Weights of a small transformer language model.
Training: a variant of Muon for these matrices, 768M tokens.
MLP neurons of a small language model. Each row is named by its layer, matrix (down: output weights) and neuron, and shows model dimensions 0-127. Each number is 500 + 25 x the weight over its row's rms, rounded and kept within 0 to 999. Numbers have three digits each.
A block is one neuron, or neurons of one layer that tend to fire together. After each block is what it responds to, as a language model described it from the Wikipedia text at the highest values.

L2.down86:512468476478491521520521493513464487502520503510518517513499488501513472491489503521543477527495478521525437537490515525536514491501524503486424481513537542454509521534528525539475495479540507501492419475541456492493488503486494541483497471462502520519491481492522477534527504490519511507492476492519499465465492503523513528502489517514519515489496497518479476494494514514475479518445
L2.down317:497506495472484476505437471533511466494510470538492510523516526527519508499499507497501509506518512486529497499493485449514483517500507563491478457502531461489504514514481469532523498539486533469534475498503487472524495514506476472461509504490497504445520433522488533505513514483479551546489497495481492525475520478532550486479475498476502534515509430505494542491526528507469469488487
L2.down468:502509505518494515534476526484507503458482495488482463449539541494489432518475503491534473510524515524490479526504482477563517503482506503516496516503481529529512527504513486532468515504538504514508431450514463519479503448498546541468488483490526541495494476525563501503497472501522487526506500530532569458559501523554508459480501504520518514500491467517526480548519492490473512531553
L2.down790:511522475527500502512470494489492538485484491524539451479508490479504517497492494520527484490531518506488568525515490500549499528530481501516446492480496513524525478472481535498509564524496505481493548520528505503516477504510485494488468510537476486532493468510520512515485529455452467476480440507510471513451506516522520511521500500530499484476527506497471522490503530479529525544485
Description: Year second digit. The second digit of a four-digit number right after a leading 1, mostly years like 1923, 1995, 1823, including dates, chart tables and film intros.

L7.down14:478466506440499534519455526483548489495478487520468497474475508494481486496497502494516500499502496530476524477500485509523474505515495469519520472555480492513483517501459510484532482511487447550508474494451486553506492520512495496543478526473540467469514488441535486525546527525488499430498493492509508488500525501507533485518483519459510481507512509535529511458482485510527524531501
L7.down45:510490477522476504546502516524490520496500521504449521496477541480523493535516467501473493490508475504511505448508468516476480544503516462533481491515485455535471472498518491484523479504512547466488503475500488475543516484465522529467505477526479503474481507511453556485518523474502517471502486494512505496431515503505474485537501532518546481508452451540495530506554554493475470504486
L7.down73:490540503527516492509493484515524524494505499509462488459502498512518494484479499499472538490487488513484549488512487498522487477503509494483492482479487481573499470498516539484472511497488461498500535524470513553479520516477532551530460494495488510531478515461428538499517518467496504475494503473486467511525484491532513503441481544499522510518503495503478507476507439529470508463458
L7.down203:487499521483503525522521504519499483464513531471522483528474495539502505500487514515499431536521522491493492526533487514514521451487480456507512525465475543511481493484500501503461496498527500508451471479515464524499476500503505461489459508570521473503521486482474449523532515488494543462492484503507439530517478469513489526475520478508504509523500478513483543488508527495527521477508
L7.down255:539474513488519536456491519502495513489518520491533497478527467511502563492450453497535474532491497508446559492508473517474556526503459497494519526552510520521516499510508522482491495497485503483495478496487546440465505499493484505551513515483484539520523500497527458537479476537506537481485478523461530487467513518503487465518487549505463504485532487472471487501469499482483481503509
L7.down320:531506461457504449488484521519493452486539486509485497493456482504540481487527544492501510490516494521539517476536465503484519493519525496526474505487516505472498482418474507521475549496525516497468504503500486538519485554494487525467484536536484536498519522391489499499521484483514524496501503522473510530507499527464495511486484460476496525517503462483505489491501494503495501564455
L7.down382:505509524444532554497474506483513537504549501482549477524517493472493464500519520469493499503499514537497497498475553522549518492510494476501498443498471472484488485522517483506465501504466531521509534513480524498523520532506495466518475522452487507508487481480502530497484502519477494457439461520538471537519535479516488479465517503542510460471462495547512494496535493468472471479495
L7.down394:477487511505509465489545506501504456511515500489496497485489444498502491531549484518503490538484501452501514550474470495515501513481522485476527520478499502501523488521563507484493521549514544565516489481498491464479475507510532473521479530503503485521455481418481494515471473504525458461509434480491515517544523517486535495490491566469461513486519510509544495476509521507462530423473
L7.down405:501504539501443534539479499512460535488531563500459479457473488488520479467518510503463518519513486484454507466502482468489503484497472473512486508523499543513525502475529538494511532531531464504443518491512558529496536534559487535555457491494494503514481498453489505493483500507494487504534507537483489517517504499524503439550487465532500504520508467443452491514489492522497516493503
L7.down459:500518490477529462477505490469484500460501514450508543509477506483499510508533537494525556504505505504457511513474483519456481461526498508522499513450482516471552520545528503541522559508440495497517463508465547536542486511476521497532493523556524481527485515508465480485505491531461517500534502567516510505500531471488521472496477455531512510484507508486478467481504485500501507556532
L7.down630:431523509474486493509483519508437531423523526515505543523473535477500519475482484514476514480514472490509473505522521492506541484506515512509503472499501473528501541523477489508515475508468520532516494456478488487464564532478491485475504545524497498490528516484497438467502529456499495488495473497499488516518483487506515574527507494492503493552457533476494524497485508494482511520484
L7.down641:524469444509482502506495503487506526555530540537483505495525537505488533494534526522474499520495492529505510521482486510513503517506532490522505545492509515526516464499508501527528495491524521528507482466562505497533495485482471507467489499504465472509488498535472473540499510479501495489482513494538436469496514538504500516480507499474506482505450520493500504446567489527468521504536
L7.down719:487493509447494521469521508503520442505495523506485498502475490480467461507554508496496502511476488497494509491524491513500526511513478489492507506507488497509504513496512516529485534524488536472480522491480507495518552498518489447467534494467497461515488467569482488460503481494510495509509540456520540522474493515510538482508512469497508531515501491551497518493512480485506490500523
L7.down822:478516475517484484528519481565477464466524464475490548520442505467512499504485452522487486521503521475486527454494495493549508468548530498467489519507509533526492537475520453481522503463523503510443500528489528471536457511521521518467512490515480478527508477509490522484460485512509488508493489514494484497532536477500490502501523547477498495505528502502456521473505542517470534498521
L7.down901:562508514510458472461540526499521509526482538497496511524500502452500510511484511547516517472478491456514503496456494494498522495559475472471515535520524506541508500492484483511499555474511474531487523537445487542486495526527484511448517512463507493512432466477425483499512500503484496523500497546490507490464518498526512530512467455489523493502461521483463517493509489538495509499507
L7.down924:508512459456523495516503468537495516526535475478450498510533507485493530518484496496517508467428492480497524436499492480520544469497515468505536534503488477491510478518506508443490479483518529506468511459533459522466479487524522462507499501542520521504480516460465548531457516524486452469488502534535480525505508501483506538555498468525516472498466513503443513497531519479516470476509
Description: Section heading ends. Fires on closing == or = of wiki section and article titles, such as ==Personnel==, and on line breaks ending paragraphs.

L7.down35:513467513489496471475504496509483500532511521519459547462497505542482489530519491455500474521512482521527503484486494533515528480506497546477496491524472489493535510513503501502488495530497495542495484515511517518530507511507494480515501521473473499503512558333497472497478506514494468504494513521516545509494502531470501471481475500530497503486505482447466537492469430483514511469517
L7.down58:491463510511522527533516477506483463472512536516465507474477509536480514480541536508558478474472509518498493542483516511490488466483542504524484528501450483512540478501540525555455496480525519447504494492540474469493503505497479533527514560518532524495502495462444467469504499510528533474497539459478468519499509461518491508515490493481537483518462484549479516528475469506431517509529
L7.down277:514507540458525489475528525525510478493481503533486507488472503455478520477500463464471543531491508514514491468518507488506501492460570485517480504489471518538507508537535463494525509507484519487483484527540498526469551495467481433495542514503494508472531493521529514513447535480514500435497521467498513465487510498509523490496495498478530513478564496529475510517505508505511487513532
L7.down279:512484490471447496506525495491503458517522562504426483489517532531465509535527540497497507545488504503506456512494490507506499455522501531484498525542499479492517560525474475549482552504512496534523484509515524538511506477541509468503472509496528508498470488455487483491477486507523497475521473495517531472494524470434532457474505514476495483505486489460471501483487497510468545463504
L7.down332:493480533500497506505481478476528477458514516529508514521476479484454548518476513497515537513470541497483541504542458474498530511500500487477496514473497522487450501493492544522528462513467505523524528519521512485490500487519527466464472511495473522497486467527515493513487461510523525467519492443498534538503518513504464499496481479507471488503496488462533529504480475478457504471504
L7.down344:502507529466510488493560511516453540461484518510481538493497497499545508490505456510461473496500512542522502519502511489518528580522468504476506487506487447488457493497536478515497488532535486494540480497500501501520499494498501473470550499505493502476505490454505494525494466518522465461532523511513483519480468495486430490490527552486501512489466539508491519515462540481536485491498
L7.down552:506449532484493476527484530532519487529519529486490499516468510516490506516499531466541481512497445522513501460520523488505523469496512572470506515533461486489525519475487478473507494512505499509506500484496514476507491473510530481499486555454526521494515494354497484486510520506477499522474501439506481498506476479499496507472516504483492473547495478449483529485492488496490523465508
L7.down589:508428496498458478504490486469509508524487497477499514506504493451523522528509513497462516507527520479524472529472486500504508489522500487477510507569505524479542487465479504534519493481508525510500497482533485524512474475477512520473522467506491466510493540483516506507482479488504499522528504489488473518528492483479491504495478487511556491534533555534514523497523524505512508476509
L7.down649:501494538490510499508522483529483480538520488486503530494479507535502511533495494516478488512531495492494476506501497522526504525491542489506531484496459505556511535501426523529522473509472521542484465522481486467504530537507479476531501521455495471501470480464506483491468509496482455537493517494498478462472520520568536501491547531487512536541508498536508462507503504497531541502424
L7.down700:505509477486502530517487500511493504504517491488485539468486451474507479492528535493500463538540487506485487444499508503513503494495490506474462522489522495512483436477510503517494551546482552500494497495487518542535485503503507496503520513553464516491498512382504487503499483437483504509507516507490493573512483485499476486481509491503508507500521493491550533482521541497500517468452
L7.down820:480463485502494515501501503482509470497524492477460502497493464493448498514482496517514506450512481449511483482500535492520531519497500509483522486507476513481477472471503544542553497508498481543518491505570478549522505491470454491492486535544507502508484485449487427497518478497501467486505498509515518550459487523497454480517504478492472494496498475501506515447497529482466539499519
L7.down865:497499508474509464519499516540476516456497518521458506461530464523487499513482544525488521525473498493524514509502530499491527493463541478537522494523481467490476518544494479482443488497499502516468478502528540464503511472547478494469483520485525462509513491426482527474506548499497509543444526473486496550522531534471550492511469491510539510461472494478464505499505479516490495463482
L7.down941:488460509485479493484552507466476508505557484530499498502472480548489477485530503517436479508459497565488529512533485514524450506516476532542484526481470482539481484485524481487487498488502478490485530499510526531489481505504461474498516469492508509536487474515521460466558488470512471502516489514515477517493525497470458516444512503479504471496529517484520463503494511487471536477478
L7.down955:507480498521476527489510493476462529544488511483459537468544533547502505479455518510450489478533499543516477446495517474483498557509503517525487486504506501546521504505437520509508495458518521495494484507533464540494470517508499510487440499496501493515490494463478551522506506472461482503499495494454484484533528546470520524510493509511490523496483474499506498488486536524519558537494
L7.down982:530526515512503457466528493538493473517497496463483514447489481491496519520511475505504460442511516466523506467496518511503511537512481529464502517536483475481473508521491517499491518485506508491516472488499535467479561531492475549459490508476519497504491464373518502492503488498547538490568494495502470483467481460523471507542510499469455512493487492415497537536487517500516548495483
L7.down1013:488450509498496499523520511489510527484535482494522492441485495475468519512542548477517504534507471461535481463508513449493506455553452511502502501498447481557466475521495500504513500525502452503539510506529495536496491466491498517515483507508514485504497537451484503541528512488447542517516506479517511514526458475514497492472492511514481479478456490468484544480493490473541510506442
Description: Section boundary markers. Closing == of Wikipedia section headings such as ==History==, ==Early life==, and the line break ending a paragraph before a new section or paragraph.

L6.down287:499517517505520515479503540515498507529505486474523494484500439517522480456527468528553512475510463548473506509516473489490519464487491484481529511432520506497473501515503446490492497502476482494532487526457536513535539511519511482503553507465520473489499523518491499459478489498494449481494528495519525532523505509513508463514496503475508479514508483511449502500520519522458494485530
Description: Structured-text continuation points. Mostly the indented line start between team lines in football match reports, and "is" or "was" after a lead-sentence subject ("Monroe… is", "Calypso" is); also coordinate digits and table cells.

L7.down24:506437522499516457493518499473510504485486503523490499546499470505475468543529476539510488483478446535525463478475480518505478529471529465471523507547540499500522465469513493501495526465509518521522488452490521530508484443503508516499517521505539479514494476440486474479491486487524455481524471466552520537482561492470446521487481521503485471534494491462465459497502474487513513497521
L7.down83:466489496505459537558525451498488502534497506507513500458506523475486497511458522502460517492511485510528464515510543536492501522521530510482523476546487540514477520537509459525482538517505509483531468488506539546501504527487490547452499479530538481531533490452463472487518523508507516496493508515504507539483532500476482531480493460507477514521526502491533485493495444477515522472488
L7.down106:472483516543477467530544503514495495472510494473510476510520531480507504477474521515455469531501440467549479515517490501519478529541505522447478517475460502502485487526516480535489524501533476503510513477487522494518507535527521437549477468527502517552476479477505498490439511473520512476524469517489503517476513509489525501543524495458481554496457523497483487508494496501469520502489
L7.down170:490470547500512542478561504446477526486499498457473511442510514439504485511483493467475474526542472523503513473509509506547514517528479526489540462471501483504476512497519476499492517523481494497493516502476483490502529461513483492523511476526505501472503475533471507504470483504509465515495511470501493507510528451470468468537523509482500512450519450466453490505498503526490485482527
L7.down185:505468511522515524484485536473492475538464494492515524507485530479499520501511494508478484533504501491499507546488478468502495496483494491496507548495504505468485449474529547440490457537513475515524459465492482557484484510470557461503513479528490437477508505468516473488482474509518538479518494486497500478508540524498488507455502533489535506480519450494520517537481529512523508511477
L7.down235:544513471541514473513495529511500511493498515535447497510450500476476479491502532526431524547475513539473517474503477476525492557513489489476531463451463509533502487471492512491524508470488543551497441513515495528502487480524493457550532491512492495459490479478444485484474471537462523526510547500554483457458521495484495464508487549536517462495490515501510487481490490517495485506527
L7.down274:499562493494519541471469501565500528505520517485500509457451511494462527459550501492488459510511439513504499460512489488474520544507530549486501518505461494475509485476521504505509457467527568531536521481496485517524500547511474516468497481488451516510528476463466477474517521499497490478503487473469542521505466486514509512479487493502471499534527501543476459493521466444471486488480
L7.down473:471522473469468463516556540529477497484468504499494513490505543479480460497483529505519522490490540515473476512532459487506550514544508495531530476471495493453473530515495544466487511504531520502504470495474509486474524518488519492489512532518521495493496502502489483465497473514520504500470482464521509504503503518506514490516475504500482509507522472511477482531511510498497531483520
L7.down498:505481524516497528500520504493531479467487570486492472492511532480496489520518480461510510486569450528514538511508501506541498535467507518473498481520523557471489480517436491528508459531540482523506487489490501503485462509469522505482543534545485503509475489553486458449487472513493468524534475475505480510493505486473477483490519540494471466459460488528473515489461537498536521515509
L7.down512:499536520547509560493523475517540503530485534523551516448494516492459443513501547490551529486543488513509515521493526446509482514501526473498472509525507524482494486489440497482523547517496468531493527498498482497510501494488528495495521491562533541482474465490478462480456478534533504502514499502497473493512444473504464490539469491509460507454524488490479447479520527481462493479520
L7.down571:513546465534507488476499495485519500468558482511501487530555449516464513500530482538505520516508445502513482478526482516480518472469516492492495491518510522489501493492537494474515495505515515524441504541509512505514502479487508461494513514466474520486477475467493521482513488508487488452548511500489535526504451538496515517482525494494500508505469456454474538494480537529533490488516
L7.down847:507458472505500528505513494486514461520515534478526510508562522516498530486553483471495507488490544473508510500482499551492480495459520473477487485526492465448463535552522491455491580505523528492518490503517481523481466499502491495519530508469493500496558507486501472436504462518538545493527503497485524465507522532527464491500478507462529506522443510486499490470526488489533492445477
L7.down923:438506452490491481496533493433524487483491522505456488495500498459509460494512506463534468501493482532467501535475511515477537523533463484500509496468477464523519453524511523479512563508485532498502551522512513510509512469527519474512528515523497508489536507549461463503504486490505473506519506474523472545520462473483497509503500533505501484469481487540487538540488495539464461496522
L7.down983:488506485540507532467484544483546472515543551480519520494456512474479515504495495485510515516485527466483536534518510494487505469514521533487497494492477459495497495482468539527501520499491497502486514525527488498498526473461463503542487497492459483489478459473543434534475487527520480512502544486505479516455516500511488497498483511502519476506500486525469479497517512516507485541496
L7.down1016:471513476475512459501504442500515494535448530473497496510524449511490532489506472495520542508503498513493512497490484529513477471518574500462440486494510480514486450477495511559521517523519519484489523479506513522498514476500498452468488479480477519492483539531491534492506496447499507493463497507466510520505541498512477502489518480553509504489497503505499498485460515557477503519469
L7.down1017:509507521527467453487532530466545495521561510511418499515484502534494521518489468501493476476486505487463499471527457479522465518507495517504519535457460487517516511512473462485499469445467515465493444492481529512494558474528504493481484506480521510509503500524522473538504501515553463504503469518506506495463528539542508492512499504498492515504539494518506499529502553519497492484550
Description: Article-start copula and structure. Fires on is or was right after a subject's name and birth-date parenthesis in opening sentences, and at line starts in football match reports, tables and headings.

L2.down165:546484518542461514518512522467437466516514501452510496487500500535500514496496464503479521455505488486484520515512484528521500509478484535504491530444516474528482500507468520483494482511484482426525523477502515517533504540478550548480459497515479502497514493523533467472454502511525521495508536523524496473522494507517515528497490515500465493528534503507452528506517539480560509525530
L2.down199:490505520482471524527444462501493503510520497474511504481501520542517480474507492456501505545460455519499535515456535474537483497490512458537475500440520508543508502526529524498470518517483558469503481477505519508475512534500539521508452512533484512532466495538465489455479498523475510515539470507495565485514475488460479471508500494528510472494500525522501508513491515481518485514524
L2.down280:497527477528507494486506531465470482522497484545474453468507492489486496483470463488494555501486453524464462540494496528510513533510520470516469546467544495504507532512517460522477521498502505473533516482501516471491440548475568511505493481554459517530484482527560496486480510513538476503482461529483478515489517538501460495519473566503473488516501501492466470490500532494526477526495
L2.down983:534495509490490519454512536513503467505496480518497503515552505579491446474504484495505492475463495517489503508482530477526477470479489527510503529458520516495500530510534519509517515517505518479470485498500507529502521494516517522521471456497484513461496488526462496494509532525531507509481497477501489490461496484484513455473464518515518510501501476483470527536527515512497495486470
Description: Line-start list/table structure. Whitespace or pipe tokens opening a new indented line or table row in lists, such as football scorer lines, sub-bullets, and table headers.

L6.down164:502424526498499502495487505531490512510526513478475505460496516517487505526497528533538490523493466507511511464470528517498537480522502559476471543515494484463521513488500508509493559511506526543511501481499538467537469519530549491492488494477521506511512511413481494455495496448478522488545525451491501553480486491478468482475512496501519485514509477504499515503492501480456542469514
Description: Section and paragraph ends. Closing == of Wikipedia section headings (Filmography, Honours, Demographics), plus sentence-final periods and line breaks ending paragraphs or article titles.

L2.down39:535513509480530481499497490505505491481529516501485502481506475463501494490500500506506482462477464477489494520498498462505454490459487536511492475501505565491513492525470566482564489483479464500497471495563536523511522508532536527544469486467505503488530497456454489501512506492527527517524508526491477506497477467486530490504528447512479513495509517514475515482460534507547515531484
L2.down47:520479513521522528527543514533480478491523531511494476489512510505469518521499480495451487500481484481513486514504442509498494490478491482473504521446521493487490500451469504508513508529494508486522488498480464478488497511531554474522532535517547507522497473503513470520491520486505499468528515505517473480538533504526506514507509464479522528489438561499556506483459528488527492518477
L2.down116:492472520499533524462498519506476519502513478491505525490508490517511518485464503499514529519494492494521505478517463534546513467507509511548478500484508509453486570524499526496471503500475489520499477503512534484466503484478493482547542523482491498482475483465483522459539493464484473530520468488474505508461488568476509445477456487521495475492497465494484496449500494460486475557496
L2.down137:498469518467540499506549488500511471535486513474484504478495506517502490515524517523546479480476504473538484532521506471488499553501467536509539529506505526498506508463536510471535531492439456525506498477524498492495479551499489526510546517434476515519477521455510490512529480588544528521484489521508474498491449540488472515497465529497510490498518507499473536469533501498473493517525
Description: Wikitext heading closers. Closing == or === markers ending Wikipedia section headings (== History ==, ==Early life==), plus table separator rows like |---|---|.

L6.down62:496484491498504453491491527498483533508478537506495452463463539499476494527492507499520502501508446478468523472443532522505526498512482555503511515494484493461521519491506529531513521495496519537512471481496512479542487500522545521481466508508522497507509518373484506462500504478495520506554500479517513522511475518519497469495511491478506468504501454481505515496456462483487529512504
Description: Section and paragraph boundaries. Closing == marks of Wikipedia section headings (==Honours==, ==Personal life==) and line breaks ending paragraphs or list items.

L6.down850:526531472473506505516461501482489500450493517462497483485527524435471457525464492500530518518484471464511504511462481534491520527523483501481474502539442443514483523475478475515527496523529512480501514503522533459461513513525492490469512504479499509489557531498491442497486550513534479515488519539524508523508508500499508495514532480552520475493534507499515479479539518515471511489492
Description: Year digits inside dates. Middle digits of four-digit years split into single-digit tokens, such as the 9 in 1978 or 1991 and the 2 in 2024, in birth–death dates and event dates; rarely word fragments.

L7.down32:490521490546467550532475514526473477506519482532483517527508529524512490497505521517504513492475476467498511529531504475498509440496451477558500500483481481518516525516572500497518512536477466513490482505515461491524456494474464502589513481512505521479429513523480522481481513491525524527504488443463527504485474477472483517502503478515455525443515486473533501507479470477498469507488
L7.down57:482476520537508563451522492534495493501481467497487487491505468514484494468534518537496528500507475497476495505543481528471525461524534519499538490528531457492466493550554493517498490467500528517533455539478519535501485460568485526529523526520488479504445523508502520557466482471501544517497509536513511506532443467469485480512486500490478512462541497530467443477503504502479497474505
L7.down143:499566511487463492533503489503520521524523504543527489502506452481490481498483484509491498487527505464483502470512504465539486501486480526503498522525453489506577478515475510530498530505489470508489506494489522486482544498528500470528484438486487546512447487461504520483499512504521498474510493479466441511463513511452505522519494479521510513480567480472513512505553501512521448527479
L7.down176:516479489511499528510506501482420494526525488502475503495504512507500505495542465502503482481505451517494545471515483469523496487499517459507512450476519529495520516499506527449515505545461504445474462497520528463514515531504499509511528506480539534475470491491490479483500499465506528514478512510492518513476455472523508512501482496496500512456537485484497484470549485514500452512501
L7.down211:479447462472497514458498477485497461512503495494519491498536494467487498532537515457518482527504527475480511484494528503517508489515508507470450518474509490474520506507545479497509481526537503543468540515474485488474520494533524479476524483532512494565471562496536511511489504468504515503514442515494515465483535497495527491483502515495470449508513497531564483510548519491498529547523
L7.down271:504462484518557469494506470499485493526545509524499476532517475511499499489503493498508500566516497470489451485531482517496474529504520526490464528473514507533504445490434548512536512494537493491548510503493498500481524553494481464504483485487486477497491517431512539524509488479484503517515536529475495485484456488483558483464514527445505491511578506542480462494453466480508524498490
L7.down293:535505519487521496476530508537516485449490451487473521534473445480519480470449466557472471498532505501511503470525468440487533491518481532524481557533508503477519546543495509520521498528494547511479511525423487488527507511471488524465467530461492520476534474477521479522488506497519483510535480506498461503527521509506512529474515467503527496467490471510489489501497515490518511517497
L7.down330:512520498479484532500493497536532469470477533507503493517465461462481519483467472525511555521523549547502508491485538516478446545485521473517470488530488528498516466516452501533532466490477519492522496527470485464443502496483503482529496562502529486497502488536509495510478508549504490499544479487527490495510510519509492506543525487519517497513521511477541501492471505522492498546493
L7.down538:507535524462537487507451474511503510507489531481510513502500479479518513477524516483515497513499491496467523477553479521540478477489473549545525514507504545548506543498493518470468480490497479466513493437512477454496496545538513486521498472523517475460497502518503518525534485469509496506480530498510511492497534461443469481478506466478453490507505445496520437470479482494499517506492
L7.down712:506513496534502541472494491498492449497508462495474543528483473527501478492550506470528503514498516479501513489482521489477472496503479492537534501489479482496460504526497486518507541501511479508509523480518513476528517544489488486490538463525527478466543503486476478489494448512534500532480533493510543493490512477475487498501525488534468489488515468532520493474499526522498454504539
L7.down768:494497506498547478554494478496483549523482492471480493509524584506446508495476486466507548490474484522525480460516503522471460477483526514495479481501492485482493531532513490520506517554453503531505502529520489547510507562491487473557483517528503500479479453468526484482507458495511497515483517501495541528479488476425485466516451503474476511515446497518506532481486511535483481475536
L7.down809:478510507477517475471492446529447506494473482511509480525501468487480529498484510551507502535498491468495515502510459522512514487555470505497517536541491520513488475502529496534484510454548500462456513513509548477509490463492475468505540510497517504482497528484492482493472511562518482530502513466472517529488489476485533508480496468491475508549486492499521526520526512479524483516491
L7.down885:506509504477520430526491473563485468539501519473459512541505510501433505498548510499534486465460488520469488488517468505467535476492508488482521489528510492488501499503523441525493473508474501514505493467506493510465513506502490497479508472531466455499506490478499494508481461487476512559452508474483524506496506511437486467516492512492489481545500498462480507526537503501531482475521
L7.down969:519466490503513532456519499496539485492555517461476532518476524486537504522498491460505508517464510503505477504501562471486482491494491520483515523450519514498480528473495483522477515443499478535439520512510515550486511501526484521487482495511511554513498510489504463480492479516461462493451484527524509495535504489517492498504530513505523507548488519501527508467503489473507514499475
L7.down996:493500455484503494522462495528490473483494505477485491493531515508487489497503543507501467444498487519501517563480503491479506551500507467509509520490570459516520455499441533481540524497515486522487521544474527524489496493498468574496498509481493456518461474531515488491473474513477499510499471482505451480488528535486526539504539507513534467515472501514465517506471514510493559523493
L7.down998:525497488498519515495537530504476486510511517489496530511501484537490509506498511520509483485498521497495458509505516503493506488519470514526443500537510547476496465521490512514478497533528528479487525488511515529503544543553507443516506491489496466490488475591488575498503516492501464451525525499527464485517471535509481514480535529474485528494534516519508476495490502468477475487515
Description: Digit inside numbers. Middle digits of multi-digit numbers, mostly the 9 in years like 1990 or 1994, also coordinates and table figures.